Part of a small language model's weights: 10.9M parameters.
MLP neurons of a small language model. Each row is named by its layer, matrix (gate and up: input weights) and neuron, and shows model dimensions 0-255. Each number is 500 + 40 x the weight over its row's rms, rounded and kept within 0 to 999. Numbers have three digits each. A neuron's up and down rows have the sign that makes its largest values positive.
After each neuron's rows, "fires after" lists the tokens most often just before its 100 highest values on Wikipedia text that the model never trained on. A number after a token or word is its count.

L4.gate311:454495478526547506538501512517501510469553407510539482473515530543482513467502549468514422526472485484501505515447466494500469464568487556511437552452471494464435501511519479475473440495534454516542440508433503493466396478411487528477526547528553484465503525487485494491461470445481493520561470495514443455481490478547460491485441452526471499502475497547540532457472537457531492528491502573521545573489516507537497502516606520514583467487473465579497497509463521502496466494537534516466469463545461565445495476476488525425606474473484532471461461421425549546519500466499511450457487486454480449463465515456446493497451423581544450554447442511480488508509568353431543544582534458529538512408537433575461475510528526475528495573510517522514517544448461500478506571435528
L4.up311:488529409517553484475474463484548542511517518466535515551410462482492528451499551506509537492517496488503510516454532508511548494501481476552549560503562439482410470498535505489506463492511509495521541484487484388427556595546443477545528489524508490547574507402400509510521548525521482489434435503489489465453524521377470510498449456507471493503455466478491511508526479474483442466531441451514477557459480486442508522519499533474570509471515569517473511517519496453475582487538482525525513507501517484541504457469486493591538463466506505464493444557461463429475535506460504520525486470521466520452540487477537497536587475507494542435520530543532680552511599472503487469446503522457492508538509623573510458488527493529468452505526522475496459424532492584509530501505481
fires after: "im" 10, " Jo" 9, "om" 9, "o" 8, "e" 8, " J" 8

L9.gate225:517479506455465499378498502507541453490544464444449487503492447534512455542444444432569506480531486498559522529498498472500543466470509503487567471544519554481516492435531473496521463537553505551518486468464517506433530532544511465435458483542493501539528538423503466526539472457515541501432479468503436465552531492526533511531490564523540477542536554487503539461599524444528473447509485495499497530527510509547532528478533594452536503429466516466508438570437443458486475519501466481539543437508498521531572508454572450535578471467531597521543530514515475477500432488480439468554484484491586516497531518472557522463466467468597523504490462485469479534533512502502462444606481551527531484485497473511443466452584537525479540495598480585522466526466529520485404583450551
L9.up225:615459437510493554536441514527459489465459493547592407540532511483512550511512481451463572528581498501492513454519429466465510492525498595483463445557484515506467519465499533532504449411518474550502495445513518407489497581505457534465468568536446476433501452516502525529585478489504510479556434552561445469468473519502516412513512494576468413524512516452453430465555531491436467469519517506528488450455533487508482486472568515467467501431436532521455464533513445490436477488490434521535454492485563460515448456519560528511521443473494526485451512472506512575506457535501482579514557492485529485500506534489484544476530501480480457414421551568499466502502468514459448454474434488487446450519500487506452517471476570573537477522544473492483539412503507529541528518476502
fires after: " D" 39, "D" 13, " were" 4, " was" 4

L4.gate315:554498423535482498479520418504423487541508512489483523538353483495490460536490512464493479499531493499496499605493500464455482523544476518536487519515508492581564476492522464526490501420461492473516459457461514478470538617494578593476474521563476515522519452471480447547573503556441544427543417549548500493469437559560580522487459462459476514535524499471481514488494456539522528547521412441459498470491531521481420444554535459543517532489464538468601503580576487511540472452546577456536502518552479476463543519431462467498522461542579472498455538495470446482478451483519497571519512523499513474508508479497516435413551496514499472536420535500468561467509488506501488486506427477461523530509437503555537482517484518484544520531494528524488431520511522510575508494474455
L4.up315:473468517505491518490547566484526517478544465510570538539494470520516507515441487443472501500524514524543424482527470476520536555524561446556507474498529456516492553503558532522477511476472544460467481548574496503477533505502477576538481543465507495382483470580516472502462545530516549537521556489501540524504479468541569470469504490493555404516453464400546445467453488494538530473532491568549515551483517489531486550536582476507527532504441526441413537531435530509426557528441504491539510562507557432573440466520492541482443510418493417528581514494460545527492495492448503444434536543490584513523553477530497500560502584499500503485516499442468497490506510531532442508561519429479501534510586507457535507528555533479458462563507460545532525490472508423530594421545476
fires after: " ar" 39, " Ar" 29, " R" 8, " r" 8, " A" 7, "r" 5

L4.gate637:492507496505551584453484523472510530527565503495436542494523471516443450501497399470478516450539469533547450499542392519475526455474446485547510505448512512504469475458570548436521517498495536478461454494574512570541560590498575524488505493395538520532433442596516503483467464394513542482504467530438505522464529505493492545529520433539453510484472520473545556437496496493422487493447551522488482426441471548479449476411483506489494440422496517476481504532468447458455524517471509530538514462569550495439469483485582519512516478506482509516477483481545572495447506535482538547481506550521508464493450510422459520561545480529518548432506497431460504467521532493397480501527542467509499494529432497467406529467509549473529469514549498551506506430437500484473515523441454
L4.up637:516506550570501456504452542462516491461539463500520497503493491484533468489549476514473408451586469495502500486515551496434443490524497509515453503523492498475483510501450543516390457479487501468494523455498509506519538499553495495456554484515523504512476470523465528489511464489563477545547523456544467507426469511427389385495525481503506482533546519495418412460423595461425455479490514514547448458555537511497524493493504442528510461519607487496485547487509429502515557415542477501544489570448535433502547543462549474425511482467499506460444532479560497458485498532507495495427472462489509429387545510447495454473533393497491504447494511467498491499532499480554452488603502505480495508495469481468477509446495445502528514504487437485610413521500532531549478586526458
fires after: "ab" 19, " Eng" 13, "ond" 13, " Sp" 8, "amp" 7, " ag" 7

L6.gate517:466510535534500533464478502467474501554500518510482504505502504541604461485484521434487517451456444486445430515512457348492590512477455497479483519460540501435486484545491537468481436543554514499548431457498467469537476422519518495436505496474491481501420499504518505518579462539466484538480494499558536434494522437604442506466523469455481503600511502561470601476508529447498545547561483531540491470578510444524481466488584519478518487480474513485471444568456495531493540528480552526474586516374471505470467429472515600536534509514501522510484453468514472552479484462507440505447516532519491467500492396467505491553489542534455474551442520469505449485467469565477572529478453487547503505481509512513532473518533518477505525494592491483488478467503524486399475560508474
L6.up517:518535400550544544489519491438524580458564543481508483581484513548580468472597525505485481539462476526487448490459494522454510526513523466530538455525533468441473460506513519584472472464449454537384507502591437484494532451524432513452592465489541531508469532539488530456462537509497542530443507479511462499421571489480506528453548511459500493426490489552485540456444495444398521491451435476510486495514468536460484419508513456457511563431489490483495494497493480529511537533482571454554507564531530499492539441572449478510538527452491425429477527472447513505487516489485496485493460523460495506475514569528500419531437497560511530531530483509527522442452546474579528511531503476517515496423545560464454527477533553459570609534515480479496542512452488508486461479453530
fires after: " J" 22, " S" 13, "e" 11, "m" 5, " j" 5

L8.gate380:457535506485443550474479489531442589470552480431510617545527441485477535470547484485496505494556480542483507521506531419499472436534524515543483501440516484520517512511508495544500568559533452485448522496514436481543524480452578434484513509432515496537491546611455465512536494464562536488536491440523511517429503602516591500511505461485484506544412559475519570492515514506466487491504496532424507573482533519551512557463544515509461458549514470382557489502462482504430501567528486473443516436448502481482445498479452511554503467542458467540474530484467509573478572410541501511487462523465520564478484474467466492525559476492482448524532500545495601450470540518513575522517539470519481498450490518485454510476461427539500457503506473503481486577415546516537511587516494
L8.up380:445467482431474454430517510531503560515560508456520486544448441564443460480572507469525531442470483456425482563502447421516411516551572490546566518540458461543489533405539425503496475478525545527480482533546515540545544536488516487454470471518485510517423473500492521523459491510467549541558490531496530557514577528468531492494493503523562465514425508537507535482554538508512487503542510436503436508534482462490451422486508578579501452554510484501479522597496519557481424555460561478437488485515525508500516499501533562502551461498482565439558509453480495551495445505474536554477499516446483495490454498528513485427543483390514497501534539554459446492525494466518524551542518528541508543495453539490520514551456507455465403526454500485498450542503564465425554590543520
fires after: " " 32, " Al" 8, " d" 5, " L" 4, "{" 4, "igh" 4

L2.gate448:479472486558501589520493479456440579458546414506554525540491553528513516485503514433464507541527485518462489532547508494512448465532584479541491569499469426456490496466481423450535456513537549516528508474425474470496520513552441544573446522501512439553509484440489464494461543526486472433482480511454572527421537475477456495449555448478525501523491473502494459466529495461502449524457519592555513532494542441476555608536411587530488422402514520466489493518537509491493508546531469497498512489496533509442417522496471435531508460533473436561497424467572445476498454436518574443478507527561511520503482427490497468570558526488447458531553493473557482489489504460541538503531451492505523481491451487450557488491562555495492485460492549479499525551434541505539514507496582
L2.up448:406539487502467546520540481430539454477493523456475477524552461464460505510560488474506530534515511505474487550616477477503470510431500516555519570508523366500407562514571476457491485507500467555524596484455499435495557506471477524611460496498462451523509463494500474514493522580510436388476500518470521522445560558451543501448524545477463488486450465517456430440523442475480534527521437541470527548450541509549553550540578570501502471558543504480546532503528529570533519467460506497523504507551469487438495491415483510507496483545518498519462525494545435509500451481501565486527500510584504496558477509496511442494480486465449477519521562426475534526528522465463508571500506471503527572537431511495567495497550522552513503485432555467503489551423528536488500499442533
fires after: " R" 9, " S" 9, "e" 9, " C" 9, " A" 8, " M" 7

L2.gate184:539438525528463459505521471504495463513568515478554508523471551536519528564440499455554500577453523490455431568530492501558492460499517556534496522533511476499481448459509467537561495440508484565438519523492544524480559505541514536493512439521549484516567444561573426489498456530462471481487497525420578449514468555507514467485507492476579526480473493497525481472495503452468537553503436551560477533485520476547525489516512506526586402465482564481564550575535482540484497482556474503504557502551562494485497533407481397438530517560519521483484485477608503466515459462472469515515470517492525443526478486515452458455531461513467564490522475519529475427438448496433499523477532398506546482527544516511516526531559448496523577465554543465418498544581542514569531493443550
L2.up184:500573521496599519530462527463519508520503500513509519449513473529455575485443534529468511537450550527516484505481519486560453405433465497541567514552485484562555515519501471469511429458491487511499494428482557547502485460531519460555509484501559483528495544502502468542466594470490533467495511501527471499476534489467415476445482570572529498455479511528507486546472573476516473515538511504570458532542606492517501506528526459569473518450468453459467479479482498531516555479419501485402544513601493571487455494508493541475494502493450515538452506472546513525541385498522498435481470521592470485478427519534504427464440510526466454448492565571528503477490584458457402505479516429435507507497535497501535516511578489452430528513443517543476501568465487535580482444481507
fires after: " R" 17, " C" 11, "r" 11, " St" 9, " M" 9, " D" 7

L2.gate669:481527522518528520452493489529530497486485490504497563508463470466467421521517446539526526446534495499513531526509484447546516421502559495571512520508462457431538549529408530509506438380539452506468540555500503546504563526476481444480531445504534474543522472470525485564493499407531474428509521517522527487524457448581489461546500485445508447499469453484546555527502588433470518464598493475518465550505455495530494539476465487482454536465490484470507491576492519569459537562402468441527497497553450585480532460551552499528570532503462488570543584565481494537506550482492547375501497444510512529475534485543450443474446524553516500503475468514559438556479499548561505554504469462498475446550522448511498451492571525493482512557524521478503430500526547408504521500509511
L2.up669:522544508515516541501452542480452458504524505484520487437478465531419487479463477522464553554453526530475494495449511539516526475443475514528515546476492476547533592536374543461527454497536523539523513478455541542475449466419510440501486524517436506524441524430506520511455547481509493463568434407568472515474505472475497513510523480547498450435533498450491499467535529514554470542561573526557405549477480458546482480391497528399454459508418445459521527525504542475422548497460537476444486499479476460491455419518521530547468522496453523477491494511490460545513471496515558485511465489551407543547550547524489573496547467541534454486504483531532491569529489445609491502487502547515544500480488465499513482434549596505492556533499487494510524509472516479488481602566442
fires after: "al" 14, " D" 11, "el" 9, " c" 9, "ong" 7, " C" 7

L2.gate476:515475476518503511504504489519499471503527560459506545517473556521441482427463481478475488560486464450456440459463495506575391485581536538545529518519551573527537453452541502480573623429493478497476514544465430482467489512494556532494548498510494448542447532466494442428467568535504496470542488569452554521454469556459600480459503485446476451443476476539518558554459517438471533490478501517481501438541475571532541473498513469474529513531468536448516466494484452527551503527517493536469494442512555496531504578511434363505492482505514462418484509537520433488449432491425512566461549526528455458447478519525504462560512474531509478515515459456496532445549558452524452510537534464476490488465508512537499432532526527475509413532469472555520576531509524506514442470500433
L2.up476:472514435527483435523556507550480512566498532470566562432472434544548517523512436592479532490525526492542530552506495522470452519538485491534520517489558446547531448566526454477515489554492504491433495493521535516500489543503500548473493481411494478452518491488455471499539489510469501471418496505534511479465482440465515540517432428470479513490545506451502518442547493538458491557478436531574459543555563479589546502437501533559464526540516451512577525555474468508460538409514503468478573471410486480471558490432506469455420516526505534529540542517490446501528488570475510534514409458460558556465494491521472513443475414472474536504498484479422454496513527497464503526484515449514500447492470481539443483570472463514512363518505464532458462416456477427535443534500452
fires after: " st" 16, " the" 10, " St" 10, "r" 8, "ac" 7, " tr" 6

L2.gate432:582481554485472494440452493485436526546474497499552496475443523475492448475572517487627510530493501490466474535490535513492565505445500474523564517552526513487507491460432487499413509488435545548469548474522509517472523502487471463538512438522385594512526446490536519544538559457461518493435408503467532460548559518560472537540553457490545454551493542546529470495501562439463484521466511470514501498510536570505469478499588504465495513490437471518468509478464457483575547435596530430502464497535491561455405426488541514466513479466529456506485496493480446524464539531556492430532486465520536474523526464517585509517506444453584531524511541471481455494479462497509492475486477593516504462479488470484522488516499425424551513531418508493508575511445462577549502467503542
L2.up432:454493531501587527503457430479448443479502534488602507538513447487440495511546539508569511469491493528503498474509555472467493580515480518475484551465487533529588471464517521476461461494501510515460503504466514509442515483530516448447513536474437498589561486522555585601454499460482498503462436509490516448554509503563458577619474478476505457554471513537496548523512512498430492514524469493443514535441499528496508520500546484400493464538479503456503461438477492559505461472440506451466417525485525536511471447505501423512454460463545505410531454565450499480508518518534508508462546485510515507548498453522510552497507456525499484479490516525494449399536575480525530481514431567586541494455517487469503489580473484505593509556531500542618465588490508489518499486424536
fires after: " d" 51, " K" 9, "m" 7, " D" 7, " km" 4, "ick" 4

L9.gate319:464530423441453537516565513532489486513506437591499545494480493448528498506549497562528539504483520549527421497554552497429435560554557453481558511541474475553508522496400496494520524493477546457484492433501429470524521562475475478556544456489484523481457555480449491551456458480495570535543525534478486507518520516543497470560507506539498502521522517520498517502473538509432510505498530491406501518572461472545436522482472440579533547486530477503554546538515405525517436506517547491533486493529530509448439503555489497433490494521492515432468537502432525561518495532531481546533558501448456420457496529532490535539540519475485509555488408602434474473472507446477561547524544499472455473568564462461449500566469580507505486397448497537427516512549478513459473476577520
L9.up319:450491530522514537516521513497506541573583433462532559484444516417543552521492466588441483547530483531570481530474473505429554490492563496465413545490544438496478422486456594532529500486486542472470505497494471525485538403471465504510513488515497508490582523505434475484450405460486494546456493476520439543530480542520525507458469492591445517536613546536511510413482507460477527464557513508490428513494518426513486475480441496553494522578479459541539435520520432483517450540491487469532520533482543567513497473542495496463485522484502508473461535493389531464518492532540527497475451520442536527479482522550409500459458584532543475458502464549506519506401575477490471420485464518465475468463507451543495557527485499423538521517487483548522519566509512474522455485458481
fires after: " cont" 16, "t" 16, "id" 7, "it" 6, "our" 5, " tr" 5

L2.gate303:457498509484581484470563524517507501496439503510487562548459413524471462509541474508523506506433477526558495470473454480465435446494513478491414525460526501541547521508567543503563538519603424470579532536483473474466493515544532548482491497488494511547496520435510433484571493508525528468484489553492450556504500553536462547535586506568519396473552459492560537536472494530611470500448490503505491437507494481526475486518443555582537498550488526437500483472514463396482510568490428495518523457575416554533508467534567530521492474459445548433492557498458509502556513496466475498525507525540501494471507539509482516508437461512485409539523563497489476467474545514415509529468545468441451494473519472451452491570548465548466478543479520481426461454534534484440564538520531
L2.up303:495523529524461485446506518532490519501469508516614551541513495470431506482478470499449619506456551544459478554510483515480505475487553523454496541554527517470499440548577552538522494464551520532544428462513493496521571518522559521480464549482523444498451534520515587526502439528494540409544432539479414500466506525504534516486490476504501493549426570471498524538585484512611525537511561566432503526477525534575481452457474469543449445531442560441521493507488455439511438492449460464479519451573460518442494459541474531488594482537466548491480537546468476466490463527457457569417517479542509501470481504506487498433504535455489498427482483447477473422567591498539503470535476542446515479514520545440518545493477546546459528503468415504484487536520471520505531506506489
fires after: " " 24, " L" 7, "l" 7, " B" 7, " r" 5, "el" 5

L6.gate106:514459514513524524545476543484475555564553448533472458503520508491536499517515535509503476551417562489553513499517450477568516516501496437518470524457485457464472495489515517472478552510463586472535425441519412493490445471451490521574538404552508519475504528454521454496517527478529513521546478535464493537555464566485442539534501491481497595529507461522437478516430501511456516469496436505461481522504518427536405497563438531520516532518468479497562601476514481551520526412525510460521502435466507526535405452483450499499540448433487544483497555559524505514506524572473575489481564505407550478474457516488430506575530541514538489481519472477438520532600474517543479470468547563531542549495454447480487418496575479540483565543474451536436439529528520555501479500496467
L6.up106:448492549451471538563451484535491589541514515541413552539435480524524545543503541542527503499472470439483485434547519481531482512470479506531532523488528511514440419523488493532511484479477554492452501463514518524513484469548455544539465404507579495521515400542443485524487520549430509554564437471545500461497500514538553510481496544535532573523476491451501529454500482595547517507469386507546506500553531453523468543531473516529542509463441505541512592503431526430536530502519472527432492515475541544476502497531555444575488544472441487472471485539512491530510474562509532502436600459492499474544517508564562448511538520475534480521467479604504479544516445574554499466433450498492507527439519526420474448456513464494542550543561562561468444528514486477492477546531538
fires after: " St" 22, " st" 20, "t" 7, "d" 7, "ent" 4

L2.gate272:487525433558469464489522523522459487481377546546529562463484510553538469504420512522507552413509475481521526500508549550539456551507519515466556438458502512528477516517494449485495525467556505453508553479469544555500462522475611495542541455446480500520416466469444520559508500537472486489506510542500492543517492494455439568484530547463486440549512454440484544539491489490563511571519451554475499506514504477581468513423486485490488501488508511572528551527455445504437504463499480513499540559506576446512544534489563455537514445536492446530536525522540537496548386535499526509499551523534431500453471478474503490547514464531509476550500477487562428418535506470421494503463433551455516481499480436453578532544497500531536408631493429522468516456543448487504467487472508
L2.up272:478556450519427494462482480539471477558466553547522559453526546535512473508438514521506496505537486528497501525513570549555490508515518492479592473509490544521465506523543471509497492474458534451569547485491495575498517501485549494536490450455424475507495535436463467557481493507466523537567503542467532494463466505400455513490505487504484501535487449390490467543460534517490558568538432567479459498523503494579503473458475426513456504511553476550523532481497417538515485507449503523504538507475542452535547551477543416531416426454473435520527546489511449445456421565424500477522554576542492471520475560422527490494487461460543556532528540503532515480509549484531480524470490460502526442547484473415530534571459574506567497531455442513446579519611469485529500554483451
fires after: " d" 12, " r" 11, " res" 10, " pr" 9, " tr" 9, " st" 8

L8.gate68:478501535559563534465571512483518469435438462537504494574533594488551503528474591545519528462471593516445540506504496545514501492529564541510513426482531399508512469498509495493576525479527506532552516497522548485501540485475448535496493469459490472468527488517533574497522501533471438508520548464470593489552509507567456482440544451537491510501482454454482502470452510431464537482531455500475460460476523470543419558522587567500499476502487528447518490505474490518541470484497508547470522568562383538469436513486478557494500494501485446441537503528472519494458521516511511489436453546502481493495426436575438536440432548573531466528520470616503469472517427479456508527522507407563506517472469524516457536518488546502458583496514506573523550518473541537499538491426562
L8.up68:508555507524564548555499449521533500460485504521601483538544480490506527523503570497538576512552486536503532437468473524507558505466453526550491484491524562522449513524540489462592460513434565513454528464463554513523524497491514586497471465506562411511518557522495498544500566499469435450510465483522485532560513494539517424484488455509484406451467491551520504508467534501485550433491457471458511506512493508470446462489523542452492505461472507530567574502417486503481485512550515555448480393555449536500540562544480507475481492398492492493526544536505504587494423468519550591452508490510523457510501477498467506480480523489464523443473602488477531483534541517533466554489474417545410546563464523467506420532513514443496563563494483524420558522507585495506460476458550
fires after: " J" 31, " " 9, " D" 9, " M" 8, "M" 4, " Br" 4

L9.gate171:503472474484564503468470493489498506523511508553495575574507445528498506502481529534476492566453436506527458598493521425572493468514521559504480566456530533543507490572485508533517540470517527537476424461503480409519573434464501526557462555515542493515607451548487516523467542541460485523515488539544581534441546514521445480471462530537532477590478527514468546458500566507483547483454532518531495552521536510511527544553480463493462518463467550466490487525503469417520495473513506422489458548519488535527475577561493444470385539495490484430500512438469515570570437494542444552571411547456475450507563482480422496482443479508507490547509491508433455548520474477494450561527501524425494416511517477535558527476470471505493492416458567516457493513511554489503500474479542
L9.up171:491468555497540503460470532426496543495505473494476511467497456478498525523441519563529531547519446461506546495487477574609471441484520533508564529468473556519569519515500441542553492480439483503524532532548496483498516584475530517541485491495507497457540443522436536528491499476524458552541472493574500440464484552507566495420497492501479530506464461502587520445538517535375568473525504459540564515538477391537519507517534621445494495449599568482496535450538450562498480483451443526507587506454478537496507508491496440432480497543501488469557499486445517491530428515502480498519466510507463504459497502483478469517423448554496515496603421477496515459478588404510490538478531453517599501458526464490533525460472489496457518449466523535559458523458494503441492500531514
fires after: " R" 19, " r" 17, " tr" 13, " St" 10

L8.gate114:509505489498543502474563493475486525507568459498468493607472511454466503489525563468527446463474468530605467529495427493484593516498539433466405519475512426434530537503460436448514480452503511540492472511514442471466523537507518521531452499479578530499555560574533514568495538471508531519467494487458472513448566456446505503472480521517453506500488540472511470480467481497489548499480549477543586438485462461444525555517556544499440429526526501493517498556455532506481518494592532476522483426520438538495431475509441483433514514486510482521432441522497513407521471441555489547519438497533474525503485524546417510476566506493536390469508480616510494520465451522441485506469404565491570548565482537499476478533531510565462456467529504486522501514507522462580466467498539
L8.up114:510515454447569512458504437501477466517569473492524467506527464507535478515515521457497471459534557580580557514505488537420511514442488497487490551468533539520495527500557525449490469457560514475552482483463489455501483422541517429479488517540542526525486485585447458471509497528544448489523488439498499464516484542562552474506545414488505462515531440530552599493569466554515424496475441493501456445464595476520522495456497523464510512546449442428495488497513487501485391482534489490503488595486525473502440495446481554540451495540540499483485522539483407518512449571507535452538443541423432455475445451396498512478507576469470456501512514475501415542529515516493501539499545533522427535490505531482606579498505472497489443452476519544545493498533497507455419452447510
fires after: " " 32, "–" 10, " v" 8, ";" 6, "12" 4, " s" 4

L4.gate153:456456453554487508450484497559540516503466474506486520451495486461506467503496473388522554471538532521461562479554505487569481452471457497510489480491534465521498563533522567597477513506437485511499493509472565549504446597489528524540448507493519530502547508472448515479507475540558451525461542521576469463525435466510487500467546501481494545485582501476531504492520559558446461513497453495544466511521469417460526498464499554491527508460380512458518529461521584445564573467461456588505472494466531445547435517463511492598562478463502503494496469492494494435515495528566504476494492524553539487464536471577468531499448497501534535508427530599595515498496490583509540502466500463461459450596529471501502512491593461565441542509471560527498533526548568537514562529477475
L4.up153:521498489410537496501479522494440496467503475493494488418521492528563493488507488520497482482490542497455490410506512542532485542497534506476516492521494520464464519474531500487496473514485556462457498501539566568538388532531532483594427504512476528489501519496493510537503476422534476496446455474448528550461557588486459539540526510556420478475533455474440492424461447490440493466473467430491396467469533502495534539539541506481508537547494521467550441476490492565484520516466484556483491446474549473487479459409499558551536477476502535436532446496602484415524472495494466536488492504555471551545463458513516486516411531518488535540496391470597591523468527463582501520542493480470510545551455457500510457498439389510493493462465477503423515461474491532563578567482536
fires after: "ot" 15, " W" 13, "it" 11, " c" 10, " m" 9, "t" 6

L4.gate359:454447552505512451454485470454537480468544494439511552491478544542494462507455502512527480511512461553557514495519496504518492532477469591470512539497490526519574519519505493498503463440479510436573534519500433512468484519510435549482451516537531522508440441484526510494533466509538479547500494446471430442536493399534484530488514465566581504517492464503508459480470521558472498454423506524506508476534537446473477539497518482533477543421496396408502530470497518538516471495484484453575493466429454407488513425424560494446513510512493511566565623559483498565453530496486460515510454467406544542518454521467563446480545468491506569553495553542486507494434480509498505497510502481549539510438492536491510510560423547527522440583621497553445518556492501505503505423450484
L4.up359:499420450448495518547511514499545467421502456526411516567551495486481473483519529449588486455582494491535469543543479482496410527454502474503535462507523491547545479498505501466578510469523512536500474457460496475522482478512462442431447492512514479505555494471536448521488487454523481463443435487511523451472445469465446507548476525504559508416543482526464454533461509503511473487417412476553449554521538416469450540520567502580466524527517509566535523499449573507529547404501521583492452491474620494548486468472458481493567482556491459512519472539496526458485484487480524493479535483561438547510494561526490394509473503507479472490553578488499510501502587511511532514464482492545455497481537524459533510424585569518496542472462551488435507517424554424472486463489546
fires after: " A" 19, " O" 11, "o" 10, "eat" 8, "a" 7, "m" 5

L6.gate20:453516494451532489452476464488522500466515549486505509525490431501419576472544513470504523471498483429527476471460466526523561557505503484512492535523516490535529448505538436471565510497526532392488532516483566482510562486508533485525482515539508464559468493579563523490466501490510387493514457487520508453498523475457544448545465460531462579525519465513567420533517490493466472509572495475461475423524503475529492459436519513490512478472408453517479519415388507522508577531531515483534466461551504438574574488511488434385534547445552474483453487451495456491477506528491547497546521425500600517511430533407515432489438505506511477540536465454438484456443507531512511469415488486472603547497555551535500517494523481549474500495535539503501473522521515524409529473536507
L6.up20:481452521525493474370418501492570579533510457503519450503466416517473475457482463468547519517541498581571478497430544524505557511481450469576480555490523509512509503543531481575469491474481533500412475500461463455482510452432526525485468494555476560507544521459510551492529501437513496526509519519496487438492499528458515467444492462477502444491515536542489517528524537512564486512550490488580535511490466437565534570501436519444418589485533515496435506498481474523495452497569530541489455582429491556475538586531463544502533508482391520501488520514413554475500401487463513545538398489491498497482469492485543530483509560464424504497526468525498471448550550495459483509547582477527492496555484480456490550531495468538463510476609502524462505535546466540453552481503468
fires after: "ro" 15, " w" 14, "ce" 11, " " 11, "–" 10

L6.gate139:484504518497431516522519461482449525501528405502526528556480511549500436561418526454551484517405492505537516504477463477476522443483512551509449540515513506509602502481541477491501478527497549462514502583490487483539553462542537564535476483477438449541521492494521472468460516474531507530520466567507396554455529492432524554518546486432521588503514582525524526440421580482429513473616496493463535497483543372492521532529523519554514413396538515482500508535519440534486499462504455517497526468549506582506493519464480463479463435569532590544447575474482507547521513585532520462470517506524540456515431576486482487516500534454514488469492464540435479499496544507516496508516545551571485495456566478522471446518477476474499542512551491505505463479543525466510516528444472
L6.up139:478518443587544496504482472430500522556521459455562523493560553461531501556470516512553462529488553538486530507493439502524484510509495494436583502439513502568501448461507517535521489548521469507499469465512468517479452471489468502497522530461516547483561537545473501467444477500441535563526460566573503582485544536553517542479456484476495468450496557554515565517420515581531461489541451503499492579491429470525505462490465475517469437550479478523439545425489495562521539589492466546518434458561481490481592478522553413562442527467567491433515517514526525460472571560594475490491484498469511468518552483519450534498589518470486589554479467534516471492439482438526504551503515498464567580463505538533478517596488474500497481531494540486447543468542531521522469473583524
fires after: " st" 19, "at" 17, " St" 11, "it" 7, "re" 6, "ig" 5

L10.gate218:455475485458441521401523403495488516507523460547416495440544447498525435570418468542483584574504470524494517544531418495552535462551557481472484537414533568557501452471463465453541517570543496523518488495444483487551503496479494469577520491520492572493563508563497459492471487470539505557449519567565542512491470534378452554448428537542512574442469508521541472469476435413479556482502494478495519474493568494551498581522562491534483490480590478479446461530492531509532526466481479522479478500417451535492581487496488516491491537538467531499438507426478530544555485519442495518497521526518530497493542538552487431518536555468450487554493409535474505451519450504495534440462498528482537496463429437494486516486546487539490539511489498495526539469486501500494496473524480
L10.up218:624468460488510558473573424498566568504490524523470492489529496474486549563470530544552500506490492541490507497459505497474388443451446506460481590574524473473460495546482469497484468463498435478459526567455489506493445462451507511478592501478511565522595508513479505548437563491515466542468515571527507521459481551462514582434466544522406482457568501531481480458457528480479455430567495528512553514560467470575507547553453484506468507502553461528482474516526494484495464511512521495550443492461462490446406540523567436448438451472495469424491574509494556507519486534435526448526555520493511468552496532487486467511473460452572529441514476481466531496577523421567491502479426510527561511496467468522448488469495458531522494525529499496444527545521452524506493469493449
fires after: " St" 28, "st" 8, "t" 8, " st" 7, "est" 7, "u" 6

L2.gate93:474454473530508496516500456535487501440537549538507422449493471556460465516511487494511555474522515530505502528461428455485500506550531504521482465386498540456524529533463492472498568503510469477562444460485557507527461465514514488506500523511491505494568403483434508502503519573402513523441553535468441506480430490570473487481493473502452487551558457402512480542514517491487526514417543488469455528539509550481506520508447466466473468470508474497476487486480476449462539527522493528477457528537560461486445446528421483583482525513496426482531451493569421571491515516501510529574479489499548586482501456551459536467524472392566494472543493483537461446486469545531510355444434467473446435604521531466469519538545480477546506530558484500553576559537532473484525496494505
L2.up93:519512475467478530516493450466512526494559512528512530461540559451478532508485486493404494537510468552466470435544413489499466454556523519548493573416541487483552526462532470559515441493521471465479503426490513526502519554533580461507551484464578490490560451486449520485499552510548538544446472487538449496548472534454454481556512513482447512551478509469551427526518440464442523532583505423464578402481509500430497502493449481535591529447509478493559555527488531566482448504458472459498543554503529528509520480528477487537518498473399516445520471528459514416438526530465480532589517473503514559446534446579489488500495518488503549429534512484523555450537535526477504463521569552555519492534512556562515490497472466476419471487529477541542582437518447517533515466442554
fires after: " le" 24, " t" 18, " tr" 14, "t" 8, " T" 7, " W" 5

L2.gate685:570497481499504521441491447451535520448577475487508488530512460489560504578466477509531496552404444517493511492483603545463522466491528496495490489472552550467456513512426449511460490407485567607469538495494496529489441550453468477460496525532473539553499440511500452497437501486467501482493494490502526425499488510475559494501510552521587503516508464435552564481545498525523434524568483471471478557513509505425512521462528547439536532538459590473527507492473451501545484507487515487535533475505485501504475434426526514485435562521489516499555529483566523516515524597452508472419380476481497457595491531603434541549529509573487483468473458497437479487486565531493486494527472553466418532499536492512495472469564484491516445551479483483558561527519441554549467506563478
L2.up685:577543437502457508497505533469488489515461483447549563472529462513541450530528531487529462532481556456517499435510542530554452446483527516478548505446487470452452530567508575455455481502513526484462485491493523460498505473504506430439525562510534514502511443545550565582545530422519576512514473533469555446449446509580564514576562470547451530484574542522476443529531543538563536503451475431507518492426493544560522519558423510515484510550478443449500472500529499526560481482451500498466542487499517451497513551456498541532531459459485467468535497471411513484515491499490470513492441487500537547489477448553486508461594532500439523437425522474495445529592523489442491456461465479514505498452470448460441569553525585513546532497516540518506560535429497471436453530404541
fires after: " D" 13, " Car" 13, "D" 11, " d" 9, "im" 8, "em" 8